config.yaml
vocab_size: 50257
positions: "learned"
init_std_down: 0.00372
lr_head: 0.00882
MLP neurons of a small language model. Each row is named by its layer, matrix (up: input weights) and neuron, and shows model dimensions 272-399. Each number is 500 + 40 x the weight over its row's rms, rounded and kept within 0 to 999. Numbers have three digits each.
Before each neuron's rows, "fires in" lists the words (lower case) most often at its 100 highest values on Wikipedia text that the model never trained on; "fires on" lists the tokens most often at its 100 highest values on Wikipedia text that the model never trained on.

fires in: "the", "m"
fires on: " the", " m", " The"
L6.up1763:491532392423509497470525539529535492480478482516515538496558532481517491510594509479530443428445506466504487540510440512620584422497412483471484526424444493476468451470491503489497464530533525523461541529410530484543495457540576497507507564570537472555505570504519574543548391592514475471499454538453513503462522507532550459508454486520449529599576500553499467483491504516500532492478

fires in: "as", "from", "than"
fires on: " as", " from", " than"
L5.up725:574557555535498470560518508475508461543472520459518472465463509466565451460522453532457431495428471548475486489486522461537520531492509437433499474475447494482527499455500488558466493486547519441570468472439477512515486607463491512501606478553531581539457494494477516553527489551501493444541514535521499493504516499515483464504490580486493417533565495455440406486512521521494501435470

fires in: "and", "of", "in", "for", "to"
fires on: " and", " of", " in", " for", " to"
L5.up360:477503476497467423441573518508531521491491498445506456596488571489513446487454477467549507498422497506491450539506464537518524478499452487502529492530483557507436527464512476542480528519455455474482557510590556495458531546569489532498435545531536494514543471453590516465483523525530450534556491503552503478533464483508576535489459459500430478467449501495591491438414431529504464566485

fires in: "was", "a", "be", "been", "took", "is"
fires on: " was", " a", " be", " been", " took", " is"
L5.up1247:478544511496452459513453456469613527506503571525488433494422528449541567492463514466503493530548516492509463469529475539543549504490512530534527534513466538553570548551548445520493511471541517512475498531535505479469506402432504512485482514501472540491445552500516566551508473473510463492497498519513473505554522533508461502469506452388527412526542482516489471565496504430415491503533

fires in: "by", "in", "the", "at", "over"
fires on: " by", " in", " the", " at", " over"
L6.up230:509504498526493450540517575523525464510542496510531477487515468473453490489500477535467510469517524487489496565557548474522490468513445460457507527522503463493538515458603486459451549542497443479487434524498483465409477556545493570536466556471510562531466524487571456455501546485471457505508530401549474522449488501475549479542473513451556455546546491574462424538530444410423553471454

fires in: "who", "they", "you", "i", "such", "s"
fires on: " who", " they", " such", "I", "'s", " you"
L6.up870:472505473444501545498544476566523473590503531501516497517522482476520497528482496488532497495479423491489523578530490503441421453496516483498511571552550529493587488474542535472585440487403540466480504520476474491443510423472434491523473493530460503472480518522511491464475474568507546544473478464337487492485511452469476526526427536487476468530519395481459538443538419462472412514519

fires in: "the", "a"
fires on: " the", " a"
L5.up1521:437510510401438528513557548529520494430434484493452510470500484504509556495597542439499509447511504529482448471458529502565498584493451497503488485477507534408491503449417473453537498502515482497414561516453414520513505471586507522434512489511496524507530579454506520460459465543495564536492556527487484505540556543568557457469487522508467467568515441469480424482470518470526503484531

fires in: "the", "university"
fires on: " the", " University"
L5.up2043:476459488500525512500547491497498468493554502590461465503513526533482493502566514505492486478483466382486479517534536525477494496488519489532475456495495455562513481452464519516473495568510519478466551489476496563458485524477524577578506372483452515474496512521522518469541556533462537452531497575440489447491520527519530537532489514473467569527442495488472494556428559521498497523500

fires in: "a", "an", "on", "in", "made"
fires on: " a", " an", " on", " in", " made"
L5.up1016:463529497460569448461552510520519536560471502526484490526535433463440494494535545520456550498484542560531451464554500498578488459508537503506549493490579560428485480431483472533543544530515509480525503548614493490462492522459474498509428473470529461550513494493520525524406501508508534469503552493435400461486476487538512496465491538456493502559597544492491510428526498518486489503455

fires in: "is", "was", "000", "500"
fires on: " is", " was", "0", "b"
L5.up44:500478540491523526513461523503445471449476502417481475488476529536517499475454433403527510494471563437495493501503482511510495518519465471418504456512519505444454511519520543490483505498514459530548435519533522466527568483541467462577463514462490552450534452491432497493462483526458488476395557453548483471563509527567447534421477558492494502426442447566527514467525504475538487517473

fires in: "the", "film", "station", "estate", "school"
fires on: " the", " film", " station", " estate", " school"
L6.up1344:560417484478465562533512565499530499447513524437497507550579475495458533500503495503458544488488517506577530487493562494591549510530512489598487485523471492517510530466534484423490540521525503456508478489448480535587466469565474519521543490467479567500541555453541483542543551490465453491499505603530536522502502514515504441522462531498457514536507497558470493520513508559469435505409

fires in: "and", "that", "who", "which", "so", "what"
fires on: " and", " that", " who", " which", " what"
L6.up670:485463444470583510517489477566526553452570467520542521456541538490531485490492496528453505479458496589490602529438540495478513483460513509472499611506541609457533529512465454449492540477411525501516552426538497518476433455463471499437532550437507476510493483476439486525484570502494506476491495439482448441448535509522497522502462562503467469462460488536511437438518462462544464463506

fires in: "of", "to", "with", "the", "under", "for"
fires on: " of", " to", " with", " the", " under", " for"
L6.up852:466509516458548533495515451460488517495517461537513478484529433477434405451549498470551471432516471527535471471543569462489551518460509494501480467558512511505467502471528496563543462498443423498541499461442491544538427464529566545497537490463497578467513440513536455446579473517443537475501442528533486505497496453509549471509418470509477532506574573545524509511517513522501460527454

fires in: "had", "have", "to", "and", "has", "of"
fires on: " had", " have", " to", " and", " has", " of"
L6.up1621:583507511503453478461524435523489455448439595493450418496566522533513458449509474524485494477511543479446473525436471566480489524430461427489472431556547500516507493476538427548493437486516419551545507443515434456504410497589526532433499519490498586457531510478546577541508508511475493530520492495454555515454551522539514455480545451555437456498510495527476491464512461479508510512488

fires in: "an", "to", "i", "in"
fires on: " an", " to", " I", " in"
L6.up596:495519524514503510491486509561470521527459479434462424521460447499513537429523458480429451499425469533531560480493457511495548479544400485554482550496515550480519491505461476451530520516576497531476493489499480527463450516458499572471457511461465518535545516520537461544479511519458512561533557474411479484522493515425499520511510523421459496527537462458508517449501395525503503420431

fires in: "at", "of", "for", "from"
fires on: " at", " of", " At", " for", "At", " from"
L5.up139:450530517473505550496517531473515498511442455446548453445446501498398519513524442485561476476506573425556534475471524514539585543485554594455500508540518537495526493485491542456547521499475444527503487485528460505552541481492572553520533527450510464481520461496498520483438510466494478475513541532468489487525455486522555513486423492494538411505536507564486464517476401465491516549481

fires in: "of", "the", "first", "all", "s"
fires on: " of", " the", " first", "'s"
L6.up638:488463412498459474583485585509520499447414595485512516483424508542482498588512511471438423577519506494538491437486528507503497486465472575480501495488519555528510488511568529490438505507497525497476520552468539493448571482526507528499496531440514614534499501428517497480545488476429432538547477455462458508511448549501520426574463513492468519485498574611517485538565419470491590442424

fires in: "to", "and", "then", "or", "she"
fires on: " to", " and", " then", " or", " She"
L5.up1783:506519475594509507556566547441494537469521500532536540523499481486435520426504543439552437536476612486457484529568458463466520480514459515489547529380496495464522552459612501513538504483523418505543533480530550433449502460479479505534563502423512525540507564570471497526436473402475519533543527501493490490541525524483451495551484502513498484491468536541505453458562529543514440466524

fires in: "with", "a", "given", "is"
fires on: " with", " a", " given", " is"
L6.up54:521497503467513481495557544510568457468474548514500490438578423482492471443523538451426527599513482557505471500526449536578483551461486492477477479566528547518489552500408524510530480487526530575544505522466487465450514504506499490429463473557487567503535521561484464489502433476502527477537433540445492521497473464524523532474490517520542444494485518467504494499502517493583529502433

fires in: "to", "in", "by", "work", "be", "for"
fires on: " to", " in", " by", " work", " be", " for"
L6.up760:450539512528501497427507511506442522538559492493498530491497481492503507486509472469472518445470432520515553535484521479481441486497475484518541566492520491466531595531544536469550512580508552450483457529535462453406469515449522456466529450491432479530498514520469554483451472497461504469487493556516508458513585482472450450512474466532459469437535525495477550486512479499425424452485

fires in: "the", "than", "to", "his", "of", "and"
fires on: " the", " than", " to", " his", " of", " and"
L5.up228:453524522548562434491560512537441489430490465499458412410505492446472485541500559431504441465607487563567446470508505498499597505439512550532516565476508478490518487496555440477497510462511473478463488557475508485506482507546482587519455534489559514475471539487529547512456506430485520444450523448493527490459537491513466479502486556541508481501529493454541446583616516426478517476543

fires in: "is", "was", "made", "located", "are"
fires on: " is", " was", " made", " located", " are"
L5.up1914:536422481535477508519435485483525426434479469473548462499462499478508500524496467496528540486425509489509528506470461486558491456568480472509561528505429504503498605480539495603483536470465508574544430454544521507504495471498488478530582515497440454495518525454544483539556454479482495482518481491460437529543453549476532527429498506502535588438417518501520482532493500492483494463438

fires in: "than", "as", "to", "above", "well"
fires on: " than", " as", " to", " above", " well"
L5.up950:546451537544540484484545503427464499488468535563440514534534580471505521543507552545571471476496478476508449528475547485495545517453463471533442502531514531579523473442467502500567518440497435478501568529493545585610451507479521534488453533510499514522492452471488520493582486494498540515460519479535566477495477528530480522492453457519471481473516546503450514512534432611494460490423

fires in: "as"
fires on: " as", " As", "s", "As"
L5.up138:508493516484537507487555433511532445521552539560606483467530528515464568523498502425505466458484469519546518461497491470402487520507472456529464511476493517513515485455491566476540522476541449536503499526517553452450534403488538509424536503551539528496501519469498517475501596524472554542546557517435510571466500500469493484510478484493556491509447445541515502506562466535497474608493

fires in: "on", "000", "to"
fires on: " on", "0", " to", "3", "7"
L6.up1478:474458565435557531462549551426481602436570586493466455555457472578408450466498530509431491490467427471510516513548449560505473462520480454528450485494549518447542611452605525544545540490529495582593498504549438541513452540482520559513475411426436484611515430549502459393487500546465466568452518469474486527533488470501552470475509507423489541489527467517565484482520475494524503492470

fires in: "the", "s", "same", "only"
fires on: " the", "'s", "ic", " same", " only"
L5.up1779:476496519468578519585531529513550502467498484521597529495504458529530473569527536538469469522513534509525455628458547536485484508469439513472546490531521567506478579431485477451415489476510511489495505531470502520489476511485497524479490544497498502560449520550462434506534502463460484542458445532505446465476450527514594537519517516501545484549552489511472507494475478559472537457523

fires in: "as", "of", "most", "called", "become", "became"
fires on: " as", " of", " called", " become", " became"
L6.up688:535494581528506562531516487598533477523550509564547472562487454489531497518440528450513394556403565504508466512498487485543525485445498484487456513587489546484536491445468506517403501467537480492539452451493516537455560492534580542549602561515460527549533507468478498509539476465540494487447560537425530500479462559464547459549501497540510615527476529466532527487540491532504553461498

fires in: "is", "were", "was", "are", "been", "being"
fires on: " is", " were", " was", " are", " been", " being"
L5.up1238:484440586436420431436505548540456527463490473514532523480492439540411459541483502472536582436441514573510452511498499442525537502496516520490487530459527529479492469432501486540456533561541523561518378513482455450519535471488483486509521522439495524563461543519498555492465449400489467494516506463477528497563509435489522520478509541521512482496474552512542555473483498472525506486528

fires in: "and", "who", "the"
fires on: " and", " who", " the"
L6.up1963:505497535424519483528548466513585487543503456441531483561563554523502508506446512462434485448471520490497442469502526541411511503480499528611519540482508508495516461532546525445534481503460492430457445409492543469463520475520461477469493484517523452503475532526474508516523452436539551556513530555499541449469496533537515486474504512551494497512499435459537474514559445486582464521514

fires in: "for", "through", "by", "of", "to"
fires on: " through", " for", " by", " of", " to"
L6.up431:449567519512534454502559556419473519451538534501494460520493445540457519490497494556501479456457526607437561544492531556527526498475425558508450496507507518532475499563503487472556537490500455486485577517517564395544440553463456489574507551503514515533469490568568500508482484504494495558473539499498435520449530445450520474491420427501484431506576502518513506463468396423436453489541

fires in: "and", "as", "after", "or", "following"
fires on: " and", " as", "After", " after", " or"
L6.up1853:381483523533529499530493490490455536540590489554562539539498449522539458512503501463496476507431455530467517471550492460490491532503470490434489457479448535477509515554520533536561482485538455434460552481529463570524508507512521528536498540514536479518510502541554456537434389456476527601537445456409517488476491493433423456543492555476482503481483457516433464516418422547504471567475

fires in: "is", "was", "not", "were"
fires on: " is", " was", " not", " were"
L5.up1052:555419434492518484522547512427448459474479549557477456489498488488560454558512482470502491487407539402498542539477539517480462563505498477452454474522458436526520575536478475516523462501479478521446522500516512506475529542488521507546529523519469484476506472504455553515483506408544535525489544521453431544598529451541503542498440444529426561476483486501509556504487597512501510489514

fires in: "as", "and", "for"
fires on: " as", " and", " for"
L6.up871:499475543537455581509523491495493537473532477500584521529495511473509520478501499472476521427472540484477472485563496517495483577522475505510465504497574589469481546530500561457530490513429463479497481430492544502479526539479535522478558551459469465578512475469487513514507496491488437516511443447443486497515460504533555481580478517545472500517427384473507429487479480480562458523471

fires in: "of", "in", "as", "same", "on"
fires on: " of", " in", " as", " same", " on"
L6.up1279:575541488497536503470534504567490595479468452492503498440593446466560506497480484464501452492431471499531520586531491528438474505459503482489488571467445529529528504482527502494501418472462473525402456468475467545482493456555520484586516473570504529545476469497546545527498499466564512408523448491532538582480474505502468491489514490476570493569523463456472525501493470468510513457462

fires in: "to", "nearly", "order", "at", "0", "than"
fires on: " to", " nearly", "0", " order", " at", " than"
L5.up1415:462486555512493477525449522480501520519483499494517481597533481548516471491535430532490497508459536414508475571501488535549566535480488508527443492461575508539492543551555508518500493449471383508529510478589488497472455473517472397517493535555434509534450507515507475538484531547550480454531523574394479549555569533440494506494456500494482529447483493572528535574502380456487458500457

fires in: "then", "and", "but", "as", "than"
fires on: " then", " and", " but", " than", " as"
L6.up1373:438529505595584516445558534466485523482481532486500491478543516535516413499521452491460559541487596536493490464505490466478510461482488434540415493539419539483507535507516492563482482411545433467523483466505497511516469512476532439464485567533487509473483462557522423549496486539494564473545445496461509512498554450486504474476536465482442522439450486493492444453517483437500485485572

fires in: "the", "and", "as", "while", "to", "than"
fires on: " the", " and", " as", " while", " to", " than"
L5.up1081:576484398512523424520523524465542529478432457529480509584487507548484516527447517484566538478448499486517444574520554418517491447545486569480477486521446557525499448480545493483494495579497507466552546507456462480520563471530514487508472590418514529521569490488538519564525465573451511547426436488486462493403487467449515485497503392520492453490514479543456513518590434550487440524454

fires in: "to", "in", "which", "of", "list"
fires on: " to", " in", " which", "in", " of"
L6.up1667:512543458505548548548524494522485540542526513518498483560455526474490472472466517529472444534566576463552538541515497484426494428467462491467500454579574489508537526469519452511559533433526528514521406468527425517503370539528539481531478462545525448533476496509455540496439453551479502507489472477459508550472514447544491458472461539556553488493478453567455392495566549453552504455516

fires in: "of", "in", "for", "on"
fires on: " of", " in", " for", " on"
L5.up511:531586510531446492511511541527500482416521522548495478521465530492505491472480546500469515482531509485497574520566457486512619472463440504466515517565540483540490520543507495548493499497481496430564427546546487432480474528517504518501518534537468518451507408496519498449472488493615545444502497581478489555542423497553455584468470444463461501530486527546530479464552472498492417486426

fires in: "of", "from", "under", "outside", "to", "with"
fires on: " of", " from", " under", " outside", " to", " with"
L6.up524:520483508499511460445545475467433552470512494536468505630472443557503500469560466530518525435473586471513475520462491518549578492422495486494457534532513574523441502490485528505488594440508442517402515554483558477559530499454434563435482509487486491535446495463538524415534417504556526444444399548497481468501478444478483452486479471387544565458484573431544467520585518486547504511527

fires in: "that", "who", "which", "he", "what", "they"
fires on: " that", " who", " which", " he", " what", " they"
L6.up838:476502492423444507465574534477498532557437505528491548530561492439565579478506486450454515420503454400480466450416537432463460530426505453493482523499421529500539529477571550502501535529454505498549500393452545463534517503524500476554578567514473569453475498499488488550470432442568583503498510544508462459489460538534570467501455567482518478511504483508481470531560446529510510441497

fires in: "of", "the", "to"
fires on: " of", " the", " to"
L5.up1193:459458508445539567511547490464522539477507476496539488562511530458493500518571526550479464494557526522469522479486477487504512461516473541524457461548437463491462456503494470474481534526446527489512487599484556527490474507485500482461508540488479522495495399435523580481528484468426501584519481488562493506480463521560499424562548385508489467548472480500498442505488494508520522521455

fires in: "the", "s"
fires on: " the", "'s", "The"
L5.up1760:503510444508491538443524510501517558461453436465415513465473512441505483494491532470526448524462444477512560531464559480529571478469458505549461497519502552498482483529557538499492414481569586538475515507488548505535506483508630495474495489520540477476433538509519419562522447578518532501458514492467468445489543552470491499497536452408561369533499452575490480521449457433502525472527

fires in: "and", "then"
fires on: " and", " then"
L5.up203:456522466520484537515456478521560526502467508498515457409452554594518559507489558533499463424458537484525474522466554438514529522491521537541513549515539557532467453520554523506508511486463524490494451529506488462527515492562507523571528519465508576496524486511503559511518597460468513477528526442552409510565465443425529475514457530499553499364561536524473503420483437551568465534510

fires in: "to", "would", "as", "a", "may"
fires on: " to", " as", " a", " would", " may"
L6.up2040:570557471506512532489538540513506521580457530582488525585595523535515526523531584477492487490501490501537492416482542494620483539483495546499522449448500531506503513496555491463568451388564485516494503468469443468478553502532514534449516493518432484508488625506481539565493537505481477526486564537455489465429512485468439452483512565504533485509494442492487528476485483497469511519442

fires in: "a", "and"
fires on: " a", " and", "f"
L5.up1536:519512470443490457482488460480532504490540475525556518490466466475522488511525529469533429499444513576477506553539512486495487544557470464529500580488518483497548541486454518505514460475488532480558445510591547449478516472516539502504485474521486536482512455505479507534550459464487438430462501507481480455557435425528488479465529516490511527486469393463468488440544486414503416504473

fires in: "is", "were", "was", "are"
fires on: " is", " were", " was", " are"
L6.up1522:450545489526492569438487425497431448483447554496520474492552447530481545511465445527524500491479521494478534523548530471545502550493547435484448509523500538509497482583523492576478512451519494486447395464530474430502515455511461595454447553572489517464503472486523400511578521406491460458497456484404525584552502460522533481498492531500414471489477473482443499510566488470446541484553

fires in: "of", "all", "the", "those", "other", "took"
fires on: " of", " all", " other", " the", " those", " took"
L6.up249:606516449482582495560555538537558440496548549471522416494517523443467521424464446494557476529474521470508498492500521587571528508472511545483503515428464420535497493500559468462572539527488470523449458526488503465433489493519511503419536537416468487541507548469552572448500490456518452458489468568485496495519539519532522470517501475529509502497636547518474512528565487429505486508557

fires in: "to", "with", "for", "from", "of"
fires on: " to", " with", " for", " from", " of"
L5.up1553:487461461505478453505403491546528563574477432479494463501481509547444533547478535567433450468520555536504520580521515499541480517481521456593454488483472499514488495535479472400436554479457443435514551495512483510496443455436463563538496556506495525446498487470458489419504487594483484519549496494580579534522495505514484468468505526527448558488470509473509451526487441477495488457477

fires in: "the", "a", "theux"
fires on: " The", " the", "The", " Al"
L5.up453:510570528469509535586472486445520503471526476606547496535522428457453501451513473422504521384466487475453508450504483487497425458416498539454499493438465448512461468563491462557493496463445469550578468500553520515514512524490504467487425514526451432553562466513491461516489522451491541533455490505488520487434519518503567454427504526466573443527477462514484466483415492539501503518566

fires in: "is", "of", "are", "known", "title"
fires on: " is", " of", " are", " known", " Title"
L5.up919:436570478531440450592476513448418479425455484556493468494489512556539488496494494467540530502533495436475492520528568510568505416517497519460478521464454472471488536482437567620460539467577523471430424488487450474471526496583510492461499463478490470491475530537572460595512565480539546565456493487547554510526506497578536573524534492547460450506499497470569525485501489587566510545546

fires in: "was", "is", "the", "being"
fires on: " was", " is", " the", " being"
L5.up211:513476504481475510518460478495524487455513486535472444533546533488383491461500518516487478484480461444538431502511430518534535498403493550485473479497505442488523528507579485577467530482547522476460418518565453510434526532585489484512586540507469524530500519562526444525474521575517539501461515544527582538522468441463494511517539468514508514549517488475462583465487573516513487471436

fires in: "from", "with", "in", "of", "over", "between"
fires on: " from", " with", " in", " of", " over", " between"
L5.up1699:542539464510529508524479532563472528518631500480565505426597510525411513433517500501493536543475538545473498505539547433486511511533423396562502511515517516475503501500496483434534504469464451497494491535498510517465485480486539516505469471510465522486514498461523485463458469470410504526464468458508482543449523517469481443450534497550503541410509485581462511474530465549465507487538

fires in: "for", "to", "before", "after", "into"
fires on: " for", " to", " before", " after", " into"
L6.up598:436524531532552489483538485499545546531465553530441530449477581511523479485489494486465483477524454462419487516526518508560545561501505462517526550475504461549525482529546474539558488501425502585517505538496476507463463560516578433525468539518554583549559504521561527428523433528469414582460550460452494462444539521477485461526506478488449434433536555491520479477501524509440451535531

fires in: "are", "is", "were", "was", "and", "with"
fires on: " are", " is", " were", " was", " and", " with"
L5.up169:516530565447450511495461475473566556459497521487488460436511489458550550484543534545541528491509482435413512516543513442479422508512531481607489525525530552547492500494477453503495484494532519464567529479497521467472491544422549520495480474483508472529511492501522530530496484504549462535475486461461502545477588476542542531524541469522475513458406534513508496529483488536462513501463

fires in: "the", "this", "that", "following", "all", "every"
fires on: " the", " following", " this", " that"
L5.up327:537495452499519516466512428524513480478435465487497503494501468452488465545502557565477487434452494445491498502495413526504526521523488525564475507496498519473535475551498496511492457505499587514528548483485546523504453584514593614513457553466553527536471444501542480499492511532462470401448449487503492471442472548393515450498514466578452470599544558489535543499490510529525493414432

fires in: "the"
fires on: " the", " The"
L6.up1281:553572535490478508516491601470492484498495436449435473537533604458520549540503457489453449475418488497517496468596494597524421519497432521550477474515497528557488496477492492527529448597515437515514570502499505511529535531507493517525467434521477550488450529479485410469419494487474445484433473494452468414531475506513529514534557516540504465579532517498437489511502525524476522470507

fires in: "of", "s", "named", "as", "name"
fires on: " of", "'s", " named", " as", " name"
L5.up1635:477577544446491486575514513545526487483459507550575530542429520446548395468484492633449469508483471425538515497500582466479492505415518507479471538417468463513571488450521513480458502474533455528491506508492518524480449485503550552516543473567559473519553549475531555498517563529521530525439491483493451449517492520499446465561490519476522437493541496483434516486559539535488454455494

fires in: "is", "are", "as", "was", "am"
fires on: " is", " are", " as", " was", " am"
L5.up757:462496490468516553476492486500530452507497485489484454561553532463454522530560527499431527495394536451494502480567511500630482534458498563572495513518576481505468520590504484595493492497513452550467453434560632454481542464472566534512479525508525539503512439516559558531435456498532533504528454503478509527499514478548477560517496497478455513535460428542548529506511527501501543477547

fires in: "the", "s", "his", "a"
fires on: " the", "'s", " his", " a"
L6.up1807:428514498572487489475557537535460544421513475488486434560446520585557475495479474441501549447435484480535516405450489450454481505512470532483514496488518528490475551525515513452498488509421489498555511521455594564535447539511554407538460481468573508481510490523591489536550483541495527556540514547503532500414585457448435454488483457466439504517478445524499445585463556482564449459553

fires in: "to", "from", "of", "i", "in"
fires on: " to", " from", " of", " I", " in"
L5.up797:450479485472489477601465513460518585482452492442538427490536507537475481540437437500551485472517576539449488542512488490450559500543452523460525480537485517511546583449438537489490479465486462497477523469511431558451560493511533547517507555471501557492433578513536412531435479521520521449548531498523507543497530464582525465513490507504599511484481476498496508461441482545538505497562

fires in: "of", "about", "to", "than", "least"
fires on: " of", " to", " about", " than", " least"
L5.up163:439541496531516502515564512500457463522486581531626516469499452559432558535506508522481469539448494438466517546510488496507512469494441536503482593485617452555549541455505507514487544530503455503500491518545512561509500499510521505503416446472492457474494542474527455522484470456485480486541546538467515474505516440505506537594542563548449580545447494499495470496519533488434479537483

fires in: "to", "as"
fires on: " to", " as"
L5.up2004:567493571520589513486455550434485487488551529517531521529472549408541518482469512530449532527523459505513480529485439480497532461532577481539529476557450543504436446489516465551541599419533535493513430379546481497518525476492497513527462474448494506510523473498532481512586528457520503614508554569486441510494498514418572501484448458546527494486517502507512492500547478481455541515434

fires in: "its", "s", "from", "their", "had", "have"
fires on: " its", "'s", " from", " their", " had", " have"
L5.up1181:492577532509473556444556514486497460523575502409581448500512447568479544496467533401541525470515525501493598489499541548482473507499553510475513515496454445493514490489492476469483545517420487535484507490493529518571494550546452484469497444461463512480543510539487518517447512522541463473526476437360530519488523490421509429474502475567445475433548513601452480457534504545497430514444